MLP neurons of a small language model. Each row is named by its layer, matrix (gate and up: input weights) and neuron, and shows model dimensions 64-191. Each number is 128 + 24 x the weight over its row's rms, rounded and kept within 0 to 255. A neuron's up and down rows have the sign that makes its largest values positive.
Before each neuron's rows, "fires on" lists the tokens most often at its 100 highest values on Wikipedia text that the model never trained on.

fires on: "l", "il", "r", "h", "am", "g"
L9.gate252 [146  93 134 136 119  90 131 116 141  79  89 128 135 100 143 138 126 139 106 118 103 132 122 136  82 108 108 156 141 153 158 112 128 121 118 154  85 101 110 128 118 142 112  92 130 142 154 173 105 139 132 135 124 118 119 112  99  84 115 103  98 130 112 132 119 113 123 142 113 133  90 143 123 156 131 112 126 127 159 124 125 174 132 106 121 143 165 117 120 115  91 116 137  97 129 108 136 142 140 153 120 139 106 108 119 104  76 128 120 112 119 115 123 156 176 159 110 116 171 104 194 177 113 146  78 100 115  87]
L9.up252 [ 90 146  77  99  85 126 101 132 131 123 140 165  98 110 120 125 144 132 114 147 139 110  88 123  94 118 171 144  91 173 124 165 145 125 102 183 140 136 138 120 120  95  96  97 158 173  96 145 196 154  93 167  99 118 113 142 103 103  96 116 138 183 139 108 148 141  90 115 112 117 121 108 122 118 127 116 127 143 149 150 105 116 134 108 102 109 159 135 117 147 122 108 154 126 147  94 105 119 132 106 123 133 160 141 134  93 116 107 127 132 117 127 142 119 119 130 131 126  94 170 112 117 136 125 126 117 156 130]

fires on: "-"
L9.gate225 [166 111 134 121  96 157 114 130 116 139 150 126 128 139 140 148  91 138 127 168 126 100 188 101  98 109 137 129 154 143 124 127  76 147 106  99 136 104 138  98 170 143 154  92 104 127 139  68 173 100 159 145 105 126 144 147 135 100 105 113 149 128 128 180 141 153 119 125 181  77 110 119 153 143 126 108 153 141 100 106 166 133 107  74  96 134 127  87 161 121 104 125 149 104 154  87 140 151 139 137 172 197 121 138  93 128 111 100 113 127 158 145 112 115 116 137 125 114 150 132 139 106 137 156 119 111 121  94]
L9.up225 [173 141 111 168 109 154 127  87 146 125 109 109 114 109  92 122 120 151 150 149 122 183 152  89 152 138 166 101 107 130 115 128 134 140 139 132 112 163 127  92 155 155 143 115 109 152 140 180  87 163 129 136 170 144 150 123 167  96  91 138 144 119 127 137 147 144 104 112 165  91 168 118  75 100 157 137 108 145 112 125 113 114 172 117 133 116 118 103 139 114 130 115 155 135 158  78  77 109 151 142 119 140 117 136 151 154 106 118 176 120 179 126 111 111 103 129 151 130 127 155 173 126 100 125  89 149 100 129]

fires on: "ult", "l", " R", "ad", "il"
L8.gate59 [126 125 155 154 129  94 151  86  80 142  92 117 141  94 146 107 137 104  86 128 133 107 141 124 157 124  88 125 111 101 143 155  97 159  96 120  99 150 152 120 149  90 122 113 100  99 112 196 147 101 129 125 117 139 124 143 108  99 171  88 141 153 132 135 120 129 152 103  99  89 136 103 152 144 122 172 140 119 147 158 120 106 133  89 137 128  97 121 141 127 118 146 137 116 141 131 160 101 146 136 126 148 146 134 152 116 139 140 141 158 161 114 133 141 167 135 113 110 167 168 151 117 140 141  99 103 141 106]
L8.up59 [127 131  93 155 107 114 118 149 181 140 142  86 134 144 140 126 138 117  91 156 121 131 101 102 147 131  90 115 102 140 129 124 152 122 104 148 134 135 125 133 152  83  99 128 116 103 169 131 136 112 138 138  75 126 113 108 143  98 171  96 136 100 123 116 146 130  83 126  78 132  85 128 148 107 186 135 149 174 127 181  91 121 112  93  99 104 150 110 114 144 113 162 123  78 151 144  89 147 155 104 170 122 124 116 131 117 146 123 114 125  81 151 119 135 126 147  80 112  72 138  72 159 144 144 117 136 122 144]

fires on: "al", "ing", "ag", "on", "in", "ased"
L3.gate355 [ 96 132 108  64  97 102 152 122 117 140 126  95 168 164 159 121 117 160 180 121 145  58 115 145 125 115  87 118 176 166  97  53 105 144 112 103 157 156 153 121 113 119 157 123 148 140 140  91 111 119 103 110 139 143 135 169 137 134  84 132 129 125 151 158 129 146 100  76 120  97 152 153 178 124 126 119 104 168 146 131 115 110 155 130 124 148  75 137 129 126  93 142 148 127 108  70 146  95 137 141 160 166 117 120 162 121 102 132 114 133 127 157 133 137 114 100 132 128  97 115 109 171 118  93 110 124 137 127]
L3.up355 [130 105  93 128 106  80 100 134 127 190 112 126 139  87 119 114 158 113 113 176 119 152 140 157 144 170 104  98 147 146 137 141 130 118  97 111 127 128 103 131 138 108 184 118 134 128 148 117 123 151 138 132 108 146 107 142 114 154 128 107  79 148 122 181  95 125  91 128 143 132  98 134 154 111 154 145 131 132 172 122  82 106 100 183 153 127 122 104 120 135 166 171 125 127  73 148 137 145 165 150 112 141  97 109 111 124  46 118 162 112 157 115 129 131 157 124 162 118  64 122 157 153 125 146 140 145 150 120]

fires on: " season", " go", " Japan", "ociation", " list", " List"
L5.gate379 [ 92 121 131 113 130  78 115 112 160 137 142 136 110 153 140 160 105 159 107 103 140 123 131 150 113 157 111 165 185 134 165 133 126 126 146 154 142 134 145 113 126 142 158 146 115 105 130  94 118  93 104 179 125 113 103 114 112 127  70 130 109 121 128 154 116 148 124  88 102 166 139 138  95 108 182  54 119 157 123  90 123 129 144  97 122 210 174 105 130 138 135 132 134  89 142 108 139 129 143 120  88 118 155 123 146 126 147 114 154 115 126 124 136  72 121 143 123 108 147 154 137 117 143 150 131 151 156 104]
L5.up379 [124 114 132 163 143 132 136 129 141 129 140 160 113 131 105 161 115 115 144 152 149 139 126  80 131 127 106 142 124 128 122 145 143 144 143 148 172 114 133 113  84 149 152 151 147 113 157  80 102 128  47 150 134 102  94 101 105 121 105 161 152  97 102 165  77 171 127 129 125 130 169 155  82  98 168 142 126 148 107  96 146 102 118 114 141 178 126 148 148 157 156 113 105 106 111 107 125 124 100 132 106 112 137 131 130 139 147 145 142  93  78 113 130 101 135 148 151 109 138 119 107 130 127 142 147 120 184 111]

fires on: "-", "et", "t", " and", "e", "w"
L9.gate10 [149 150 137 147 115 164 130 153 136 129 139  90 108 128 135 119  80  81  92 173 108 135 150  63 119 153 125 141 136 115 148  98 141 129 115  86 137 119 142 123 153  94 134 101 162 116 113 141 101 107 179  95 136 187 107 149 129 109 126 117 122 116 120 133 121 123 104 108  84  95 151 100 107  97 147 133 131 128 149 112 109 126 121 114  80 171 118 143 170 135  98 154 125 120 137 114 164 150 130 163 109 130  94  88 111 131 111  97 101 156 135 152 136 101  96 127 146 140 139 127 205 116 119 167 120 127 155 149]
L9.up10 [135 110 122 129 124 144 150 107 113 137  89 102 152 186 114 111 137 137 146 132 107 129 152 148 160 137 171 120 129 125 145 140 122 119 110 119 115  95 157  86 113 117 105 126 153 117 144 179 112 153 129 205 111 171 128 128 148 158 103 110 141 124 164 155 121 138 116 116 109 140 124  86 107 103 145 134 102 148 113  96 127 125 151 132 135 155 152 130 146 131 117 131 166  74 148 149 126  79 123 122 144 175 152 106 108 150 157  88 141 197 110 129 147 168 133 122  89 104 146 129 145 159 103 130  84 109 105 131]

fires on: " =", " is", " was", " a"
L9.gate352 [156 112 135 162 131 119  87 124 147 114 119  98 129 140 156 174 173 140  88  98 101 132 150 115 108 138 135 137 157 167 161 114 104 134 112 118 116 136 116 127 145  82 140 124 135  99  71 119 179 157 129 155  94 117 144 147 154 134  88 105 132 110 139 145 154 129 155 109 116 134 143  89 141 154 140 139 167 103 154 156 124 130 135  99 150 148 121 145  92 138 116 151 163 137 144 106 143 122 113 122 149 163 108 115  85 145 126 126 141 173  82 135 146 144 112 127 137 113 152 133 178 110 133 183 145  80 135 107]
L9.up352 [131 114 140 122 148 105 129 116 169 152 146 112  99 148 128 149 161 115 125 124 124 138 124 144 139  98 112 114 177 168 157 130 101 116 123 121 134 131 129 139 126 115 140 101 158 122 113  94 142 104 115 136 137 106  82 120 183 121 101 103 132 120 144 111 128  98 124 131  96 156 137  93 110 191 154 109  99 141 135 143  67 137 133 124 118 174 138  98  84 124 149 156  72 167 137 165  93 117 132 105 152 109 124 122 157 128 152 123 178  91 130 149 188 138 147 132  98 149 106  99 112 152 214 140 118 120 115 157]

fires on: "st", "ro", "b", "n", "-", " an"
L9.gate400 [141 122  89 137  88  95 125  99 107  71 123 129 142 174 132 112 136 130 141 144  76 111 126 114 139 123 143 131 109 165 145 160 133 120 101  87 141 142 117 158 150 111  61 130 153  96 160 142 143 108  74 152 139 112 118 127 116 122  93  82 106 153 131 139 152 124 101  77 125 108 104  99 176 161 140 121 152  94 114 112 111  92 100 104  90 133 169 125 136 125 102 152 146  99  98 133 136 112 127 110 132 136 140  94  95 140  97  83 165 188 169 112 129 119 146 129 116 158 141 154 125 126 119 119  99 109 140 125]
L9.up400 [143 105 140 107 148 142 140 169 161  86 179  79 160 124 152 158 106 151 182 147 151 122 111  64 102 157 130 168 114 145 110  96 128 182 107 134 174 160 135 112 128 155 140 142 160 149 132 142  90 113 137 129 122 178 108  70 133  77 117 116 122 129 132 167 104 105 104 155 121 153 125  84 159 103 149 126 136  70 143 146  95 118 140 151 115 153 112 128 126 103 129 136 122 110 174 142 120 112 133 124  97 121 132 125 132 142 156 132  89 134  94 161 107  95 121 158 136 149 128 125 133  79 166 129 146 113 148 127]

fires on: "ult", "er", "on", "al", "ic"
L8.gate397 [129 131 168 120 135 159 118  99 105 151 112 114 157 118 182 103 170 149 121 122 153 110 147 146 148 103 108 134 151 162 123  89 104  97  73 116 120 114  90  93 151  67 152 113 134 156  75 146 142  96 127 106 116 162 104 154 126 124 144 148 163 149 161 153 170 124 118 125 118 118 131 138 130 115 122  96  72 146 123 163 116 109 141 160 104 123 107 118 121  89 104 121 158 107 122 134 156 116 144 154 142 113 133 144 147 105 133 118 136 155 148 137 151 114 103  99 108 125 107 142  82 146 121 132 184 146 135 130]
L8.up397 [ 96 116 157 101 128  92 143 120  89 130 114 132 118 150 126 108 101 113 133 121 115 127 107 123 120 129 118 132 137 140 115 127 122 107 115 113 107 140 127 130 162  94 163 142 104  97  85 110 120  89 150 172 130 115 161 123  87 145 162 141 116 190 161 119  73 129 113 141  81 144 136 170  93 127 130 132 154 165 112  96 137 112  93 174 118 103 118  98 131 117 114 105 109 120 139 114 158 149 144 160 168 157 136 147 150 125 149 184 101 133 123 135 111 156 161  97 170 118  91 151 112 173 113 126 116 146 136 179]

fires on: "-", "e", "97"
L9.gate314 [143  98 114 125 100 142 133  99 113 136 117 137 117 123 163 140 114 144 167 172 131 108 130 109 115  87 177 138 130 108 136 134 153 192 111 119 102 135 144 115 150 151 128 122 147 102 129 149  96 126 138  93 117 151 154 126 121 123 118  65 135 107 146 119 148 192 129 116 127 108 126 112 111 103 143 131 124 142 149 102 118  91 136 162  94 111 117 117 166 122 116 123  97 106 169 126 157 153 141 118 138 149 132 114 170 125  74  86 111 142 179 117 135 132 140 128 141 136 154 136 178 135  90 148  88 109 116 144]
L9.up314 [ 68  90 124 122  97 148 109 130 124 147 133 125 171 115 113 124 133 163 137  92 119 112 131 121 102 102 148 139 180  97 144 126  85 135 144 137 156 168 129  86 128 145 115 133 112 120 124 125 114 118 130 107 139 146 174 191 112 116 152 103 135  92 169 162 141 128 101 102 184 105 151 122 133 112 122 120 102  92 101 120 145 128 155 110 115 118 107 120 147 129 123 122 110 111  95 130 116 121 145 171 113 137 105  85 114 202  91 111 120 127 129 155 132 157  93 144 167 126 130 124 133 156 129  98 112 123 108 117]

fires on: "ol", "res", "an", "o", "ro", "p"
L8.gate98 [108 121 159 131 122 154 144 137 117 139 119 118 143 152 118 116  82  97 121 133  96 124 119 130 149  99 128 161 132 133 146 137  99 120 174 114 108 124 163 115 148  94 149 138 131 125 120 144 135 148 112 125  86 185 128 150 112 131 100 131 130 115  89 122 142 161 123 140 127 137 111 142 125 111 128 166 113 136 104 132 104 141 152 106 120 181 135 116 169 137  87 196 129 191  92  79 171 109 136 134 114  90 160 140 136 156  76 114 153  95 140 121 120 119 103 131 103 158 179 137 113 130 129 100 118 141 125 129]
L8.up98 [142  71 118  72 146  77 136 132 113 116 106 106 122 152  99 151 106 156 166 136 154 112  77 165  84 108 165 133 138 166 140  81 123 136 150 140 151 130 104 119 138 122 120 135 148 128 111 109 131 141 113 138 138 134 112  96 126 117 120  95  77 110 123 144 115 138 126 125 130 105 103 138 128 124 111 129 118  97 115 117 156 199 114 106 108 151 106 139 142 105 127 122 137 122 113 131 128 152 150  57 117  94 116 146 106  94  99 129 125 158 126 213 157 114 147 120 110 143 153 112 131 130 121  73 148 141 114 107]

fires on: " e", "ene", "umb"
L2.gate208 [141  83 118 125 132 135  91 119  90 131 110  94 123 111 126 130 125 132  96 115 122  95 146 187  90 158 136 111 159 125 159 100 111 115 185 184 125 138 142 108 132  95 170 111 105 119 160 133 146 132 105 165 134  84  80  99 140 170 110 103 128 158 171 134 154 128 138  96 130 166 110 116 145 117 130  80 131 150 148 105 108 203 145 150 126 165  96 125  89 135 122 182 162 193 106 128 131 111 124 102 115 134 126 119 126 117 140 127 147 164 130 143 111 132 145 146 130 125 123 121 162 149 167 116 117 127 125 122]
L2.up208 [108  84 119 156 185 170 129 103 131 110 106 175 129  89  93 138 114 119 175 147 147 118 140 145  93 121 151 113 126 136 138 103 101  94 142 194 152 141 137 130 118 136 121 131 125 127 175 128 122 159 107  76 145 103 140 140 114 147 123 142 120 147 128 121  95 137  89 120 131 143 119 137 133  95 126 121 115 104 170  98 112 170 143 115 139 119 136 124 142 144 115 148 163 160  38  73 136 117 123 116 104 108 114 105 111 133  92  80 114 126 119 137 117 131 131 113 176 112 101 106 133 119 108  99 116 134 137 123]

fires on: "t", "u", "i", "96", "a"
L9.gate138 [133  80  82 122 101  97 110 130  66 122 106 173 133 123 166 122 103 132 131 148  89 121 106  87 129  97 108 174 145 143 144 104 107 132 127 136 135 130 157 115 107 127 127 119 129 119 124 106 156 110 141 147 149 117  64 132 141 148 104 177 124  90 118 164 165 122 125  77 139 106 148 137  96 135 136 129 129 128 124 132 105 146 144 111 100 134 143 132  95 126 135  78 165 112 152 131 122 182 126 101 163 134  83 141  96 151 115  62 148 124 132 113 108 122 105 130 110 123 179 100 129 120  91 130 131 137  88 155]
L9.up138 [ 85 112 163 115 119 136 161 143 111 114 140 177 164  75 118 129  99 121 166 117  95 122 114 136 107 157 114 150 115  96 109 138 156 124 113 196 106 136 148 104 135 132 116 132 151 164 135 118 140  93  82  79 102 105 141 111 169 150 143 179  84 102 114 106 116 106 120 111 177 125 162 129 101 138 130 119 150 153 152 168 129 138 130 145 144 129 137 156 154 128 127 113 101 131 124 124 132 125 151 126 196 171  99  85 138 132 124 169 102 114 174  59 132 166 151 119 137 128 108 103  95 140 105  82 128 128  91 105]

fires on: "m", "em", "p", "pp", "ig", "b"
L8.gate276 [132  82 129 156  83 135 114  79 111 103 156 127 140 120 120 125 111 117 175 123 143 148 134 155  96 114 131 124 167 144 159 151 141  96 146 179 154 113 110 115 133 115 139 123 137 131  96  84 134 127 148 158 153 112 138 140  81  93 183  92 140  89 126 125 136 120 171 115 127 173  97  81 142 154 122 133 127  93 167 119 119 155 116 143 100 115 135 125 153 103 125 133 112 139 134  94 129  98 161 172 125 108 128 172 107 135 176 121 141 110 141 142 135  99 158 135 115 117 148 115 146 118 149 162 127 140 107 131]
L8.up276 [123 119 178 149 160 117 149 124 168 121 115 127 121 153 149 118 110 133 162  73 126 169 124 122 142 152 138 131 133 133 126 117 120 110 160 124 103  87 127 154 118 154 143  69 175 129 163 145 164 145 135 124 141 151 134 122 106 120 147 110 151  71 132 145 135 105  90 112 141 128 147 162 129 172 187 144 121 110  93 109 122  98  95 111 115 140 145 154 121 163 135 128 122 139 169  63 112 117 116 170 125 150 117 164 117 140  90 129 102 135 146 129 136 138 156 133 143 114 140 119 138 113 134 102  83 144  97 151]

fires on: " by", "°", "===", "uman", "ate", "===="
L3.gate24 [ 60 146 122 181 136  99 128 117  87  73  95 121 104 137 122 158 115 125 116 106 151 142  81 102 130 102  67 124 122 127 149 107 132 122 124 115 158 152 121 114 162 139 141 111 113 114 109 102 166 145 126  55 128 128  67 111 154 124 114 133 103 119 146 147  95 122  94 107 121 136 164 119 152 106 104 118 124 132 148 143 116 131 107  89 138 157 166 135 158  68 132 160 136 190 156  93 155 117 141 138  98  99 154 134  59 125 117  95 113 164 152 121 136 137  95 136 124 133 111 159 150  86  80 152 121 128 129 158]
L3.up24 [137 125 139 143 108 107 112 150 114 119 150 147 138 148 141 141 126 130 179 140 117 134  88 112  85 134 140 129 108 116 110 129 196 141 151 163 160 169 133 129 133 109 146 101 132 115 121  80 141 130  98 127 147 140 118 144 122 120 118 118 110 175  98 127 148 109 114 125 114 104 156 104 139 104 136 159 130 113 121 152 125 117  81 121 116  98 129 108 145 131 117 112 126  42 109 138 177 116 145 100 113 117 154 144 111 133 154 133 162 129 112  90 126 105 125 138  83 109 143 113 124 118 101 163 127 111 154 163]

fires on: " U", " un", "U", "O", "ro"
L5.gate151 [110 153 160 148 103 105 125  94 123  94  99 134 114  99 107 174 160  99 116 122 108 155 149 140 161 164 162 131  97 152 141 118  99 103 131 121 121 109 133 179 155 116 132 109 132 138 147 106 115 197 145 113 130 139 113 140 137 110 144 138 100 117  77 108 144 135 138 121 105 121 135 111 114 115 169 115 128 104 148 182 104 156 129 160 116 112 104 146 129 107 136 132 127 149 157 116  98 144 149 102 155 155 133 121 134 144 147 172 130 101 154 128 115 139 100 153  59 138 159 133 142 151 173 162 134 105 139 146]
L5.up151 [144 177 138 164 101 107 117 129 115 127  70 151 103 124 146 131 117 158 134 128 124 111 131 100 165 137 120 151 155 117 124 164 162 142 132  89 146 124 139 135  93 137 140 131 128 169 132 148 130 147 163 166 116 154 113 155  88 146 147 120 135 130 149 143 116 148 129 109 116 125 136 105 111  89 188 132 116 152 116 114  92 160 116 143  89  78 135 134 146  99 133 131 142 116 107 106 161 144 171  99 135 118 127 132 156 146 120 102 129 196 116 136 131 148 112 157 107 150 129 134 144 128 135 103 137 106 137 148]

fires on: "b", "p", "ard", "st", " D"
L9.gate215 [147 149 164 137 164  91 104  60 107 113 133 160 133 138  98 114  83 124 154 133 127 103 123  77 111 177 111 141 116 165 131 146 125 129 119 140 148  88  95 128 123  82 101 115 136  91 153 110 146 137 101 151 149 111 135 124 123 135 125 105 138 113 118 110 172  80 147  98 121 147 129 145 147 155 128 131 116 104 118 131 103  93 163  92  97 137 106 154 109 106 142 138 162 155  71  67 120 170 130 134 177 139 161 133 105 146  96  94 106 159 115 132 130 125 114 105 121 140 151 116 119 161 148 158  98 147 144 139]
L9.up215 [117 138 118 113 156 111 106 137 131  95 112 146  98 143  99 127 116 145 118 127 184 124 149 125 151 122 120 187 120 137 144 129 128 120 130  97 115 126 102 171 132 120 171 105 143 162 119 153 155 118  87 113 158 135 159  92 139 120 142  67 132 113  74 124 167 138 106 146  82 138  95 114 129 135 119 134  89 100  92 168 111 180 163 177  69 145 125 150 127 121 144 145 155 113 156  74  86 116 107 141 134 125 119 181 150 139 106 110  93 135 144 101 113 110 138 151 154  91 145  92 113 112 107 161 147 115 106 138]

fires on: "==", " as", "===", "ate"
L5.gate21 [144  37 102 158 121 125 126 125 121 104 132 125  88 112 132  90 163 154 148 105 120 158 127 155 148 123 145 128 148 111 138 137 158 128 127 152  95 164  98 182 188 109 125 132 105 156 172 127 152 167 143 132 121 150 135 142 149 106 118 112 128 143 100 104 112  95 109 143 127 138 165 105 171 147 115 115 152 112 162 133 148 134 119  77 143 166 175 119 136 128 109 123 119 154 100 140 116 108 155 171 131 125 125 127 113 106  92 153 137 143 108 110 100 128 123 123 128  89 120 101 127 146 108 108 132 125 115 125]
L5.up21 [ 99 105 129 149 130 110 125  85 136 156  93 178 154 126 165 196 125 117 135 152  85 136 150 127 123 137 102  99 118 123 113 137 151 110 161 157 166 156 155 100 138 117 177  97  99 144 175  72 109 142 128 153 137 131 125 120  66 158  94 106 129 134 127  88  99 152 119 114 103 103 133 135 113 106 155 141 170 125 146 101 121 114  84 131 113 123  94 142 146 144 134 136 103 111 116 112 146 113 126 126 130 136 135 143 143 101 108 137 146  92 132 124 152 114 141  92  95 140 120 120 137 115 121 119  77 134 153 130]

fires on: "ated", "C", " U", "ro", "ating"
L2.gate152 [123 119 140 123 131 101 177 108 142 142  94 154 141 115  94  96 137 106 104 131  86 166 132 148 149 139 107 123 146 127 167  93 123  95 148 144 118 116 129 157 191 155 171 100 140 151 162 115 145 132 193 104 147 149 105 146 160 144 132 126 109  74  90 124 148 141 169 172 121  99 102 115 108  93 132 111 119 103 170 140 116 158 167 123 113 151 157  95 147 132 152 175 156 146 133  76 120 169 120 139 135 153 158 102 143 124 147 155 123 135 123  80 122 128 124 118  77 138 141 160 129 145 167 146 111 131 118 157]
L2.up152 [ 94 155 133 141 128 112 134 115 158  67 102 111 121 121  95 161 118  95  65 115 133 151 149 130 107 176 115 132 117 157 154 132 164 140  92  86 136 134 159 165 152  88 131  93 152 129 122  72 125  97 139 118 145 163 110 102 129 133 154 144 125 129  93 193 126 109  95  92 171 111 119 147 120 145 136 113 110 111 112 138 113 160 129 151 114 111 136 111 122 116 116  97 121 131 150 145 104 141 135 116 117 117 134 118 163 126 124 164 128 121 109 117 160  91 159 154 109 104 131 166 167 138 135 187 167 124 118 104]

fires on: "ol", "an", "r", "az", "s"
L3.gate91 [114 142 144 120 139 145 103 118 165 143 135 162 139 101 112 154 112 132 117 187 113 114  96 158 143  95 112 147 161 177 148 112 153 140 114 126  92 175  92 155 167 132 160 113 122 167 108 109 150 140  94 114  93 137 112 135 144 122 129 136 126 119 132 120 112 108 117 129 167 104 120 108 131 101 135 172 161 118  96 145 164 115 159 102 130 123 112 153 194 113 101 131 158 124 121  89 133 123 131 110 118 160 157 146 134 119 120 188 132 118 160 152 122 161 133 130 124 129 137 146 127 126 125 122  81 131 131  84]
L3.up91 [128 131 119  52 143 111 123 115 133 137 123  92 110 139 132 110  96 124 127 127 149  88 108 118 135 112 120 125 146 147 106 110 126 133 185 118 123 137 120 126 104 133 125 124 164 149 130 133 120 118  69 114 107 106 130 114 175 125 112 100 147 110 122 123 113 140 107 103 153 122 135 111 158 117 132 120 135 131 139 124 135 121 182 107  88 114  63 132 164 152  97 151 153 149 120 129 174 143 151 103 101 150 116 160 152  64 128 100 135 153 155 199 134 182 136 106 151 183  99  97 158 106 107 130 112 133 137 108]

fires on: "es", "e", "et", "is", "ec", "el"
L5.gate418 [126 123 114 104  63 138 125 107 115 139 142 149  97 126 157 123 109 132 139 179 153 156 130 129  76 166 129 120 166 125 168 121 162 147  96 112 126 118 100  84 138 133 126 142 153 109  88 119 101 100 113 123 128 148 137 132 120 146 120 142 113 138 144 160 143 140 112 114 113 134 136 136  97  89 162 168 116 177 116 133 139 139 158 126  79 147 116 127 111  98 113 128 117 117 113 113 127 167 131 106 154 175 115 138 133 119  91 117 122 106 139 104 117 154 105 177 139 154 165 132 107  87 137 100 132 126  72 129]
L5.up418 [155  77 117 164 112 148 116  94 108 148 175 153  89 132 137 104 184 105 137 162 104 139 103 162  78 135 109 107 114  98 139 164 103 135 111 100 175 127 126 107 105 126  80 131 144 100 105 116 125 133 123 141 126 138 177 113 109 139 106 153 128  84 169 121 108 111 135 155 147 128 144 127 119  83 127 170 109 157 125 109 159 151 151 157 113 154 101 122 129 142 117 112  93 127 123  93  94 145 149 136 141 162 117 112 105  90 105 120  77 130 119 106 112 123  95 137 134 153 123 150  85 121 118 127 119 140  91 175]

fires on: "i", "a", "'", " La"
L8.gate8 [145  87 109 133  96  78 129 109 127 110 143 123 133 124 147 130 119 116  88 141 149 125 150 100 107 129 123 120 114 105 171  88 123 113 123  97 100 121 118 144 139 202 121 116  87 121 137  76 104 152 146 134 106 129 135 155 138 107 118 148 134 110 162 124 183 136 108 152 131 135 158 111 114 151 125  76 125 129 127 140 125 167 158 109 111 137 130 138  87 119 101 108 128 113 174 109 134 133 128 143 148 126 118 150  83 130 107  79 140 132 103 166 139 120 119 128 110 116 145 137 145 138 149 127 114 110  91 105]
L8.up8 [114 124 136 112 135 117 104 146 135  99  97 117  89  81 167 119 116 160 130 100 100 123 121 111 125 113 160 113 118  60 123 126 122 136 104 153  73 157 111 113  94 151 113 131 135 162 155 127 118 139 153  91 139 135 124 147 158 147 127 157 143 130 105 102 119 115 140  92 119 149 162 123 129 129 134 121 100 142 114  58  93 125 165 125 115 153 107 125 101 125  94 132 176 102 175 113 115  77 161 130 162 112 107 109 139 162  98 138 140 187 132 134 152 147 152 170 122 116 131 128 126 140 145 124 139 135  87 131]

fires on: ")", " =", " is", "\""
L3.gate286 [ 86 150  74 161 108 128  78 136 107 123 120  95 111 133 121 110 145  96  91 158 112 108 140 150 134 162 158 118 157 125 194 135 135 124 134 157 126 103 147 129 160 109 119 109 143 118 147 110 109  95 149 119 108 162 114 124 163 129 125 154 127  95 168 149 138 132 116 115  85 180 136 132 160  71 116 113 127 170 162 117 156 195 166 128 154 183 120 123 103 119 146 191 149 145 126 102 116 106 134  90 169 132  96 120  75 118  96 111 134 166 121 161 171 119 156 158 148 127 136 149 187 148  82 110 133 132 109 131]
L3.up286 [128 149 149 104 157 111  90 123 156 153 137 130 164 165 140 133 184  86 114 159 106 139 108 110 170 112 135 156 126 171 175 131 138 139 133 144 152 138 101 149 154  83 174 109 114 176 128  86 160 137 145 145  94 165 153 135 145 141 141  93 162 130 177 164 146 146 113 164 130 153 163 131 131 117 134 117 143 185 132 113 105 114 134 115  97 127 126 131 121 148 118 140  90 142 103 132 109 118 121 111 126 121 126  95 104 123  93 167 181 103  89 148 141 180 135 177 117 190 146 139 144 115 155 113 121 155 118 118]

fires on: "l", "h", "sh", "le", " Born"
L8.gate52 [126 110 144 109 121 110 128 130 122 131 161 210 166 126 152 105 188 130 128 103 140 158 139 100 116 132 132 128 108 145 186  98 140 114  82 166 127  60 152 152 136 144 127 163 135 110 118 144 138 139 157 134 122 155 102  80 110 141 124 178 116 145 128 128 152 119 192 133 104 131  87 134  97 181 106 112 194 110 137 133 122 119 123 107 126 173 110 136 117 104 129 138 127 157 131 152 136 202 117 142 108 133 162 117 108  99 143 142 109 146 120 107 121  85  92 126  94 143 155 138 135 160 148 142  99 116 111 152]
L8.up52 [121 124 115  93 126 123  81 122 122 128 143 119 128 129 134 115 133 116  81 174 120 131 114 151  85 117 174  83 156 119 167 135 117 144 147 159 110 129 138 118 125 151 145 115 117 140 119 150 139 153 171 131 119 127 127 144 158  68 113 124 129 143 124 110 117 106 115  86 132 125 106 127 122 127 159 112 167 143 166 134 105 141 100 115 109 116 154 123 141 123 116 149 128 100  99 110 116 114 125  68 141 129 121 113 143 100  98 127 140 158 144 112 143 107 139 108 107 159 157 184 158 128 137 121  99 146  94 141]

fires on: "p", "e", "ric", "ol", "em"
L9.gate293 [171 162 163 162 102 160 133  97 160 109 134 156 117 170 146 131 106 159 150 133  99 126 154 128 114 124 131 127 148  73 126 138 128 152 101 130 119 123 116 122 150 149 134 107 130 122 151 128 112 104 139 148 113 179 146 176 131 131 131  84 155 113 178  90 179 147 130 133 138 107 178 166 134 135 140 121 135 137 141 126 142  99 132 116  73 116 123 100 142  94  89 143 145 116 155  89 158  91 160 157 166 128 180 105 107 132  95 145  98 129 134 120  72  90  78  95 143 138 114 146 124 104 124 126 100 132 129 143]
L9.up293 [110 111 178 147 128 132 160 134 144 178 149 198  93 144 157 120 129 158 142  82 134 125 114 160 120 141 130 139 122 119 119 123 108 125 152 140 149 135 118 151 174 141 137 125  98 102 137 125  69 114 140 137 155 136 117 125 105 165 156 123 158 124 178 102 124 146 129  87 122 102 125 154 149 127 138 109 110 152  89 172 137 182 135 121 129 116 103 108 128 117 148 121 111 140 157  84 147 166 124 131  90 113 161 141 131 154 101 119 106 140 120  93 117  76 118  84 126  93 116 110 140 118 153 150 130 118 168 147]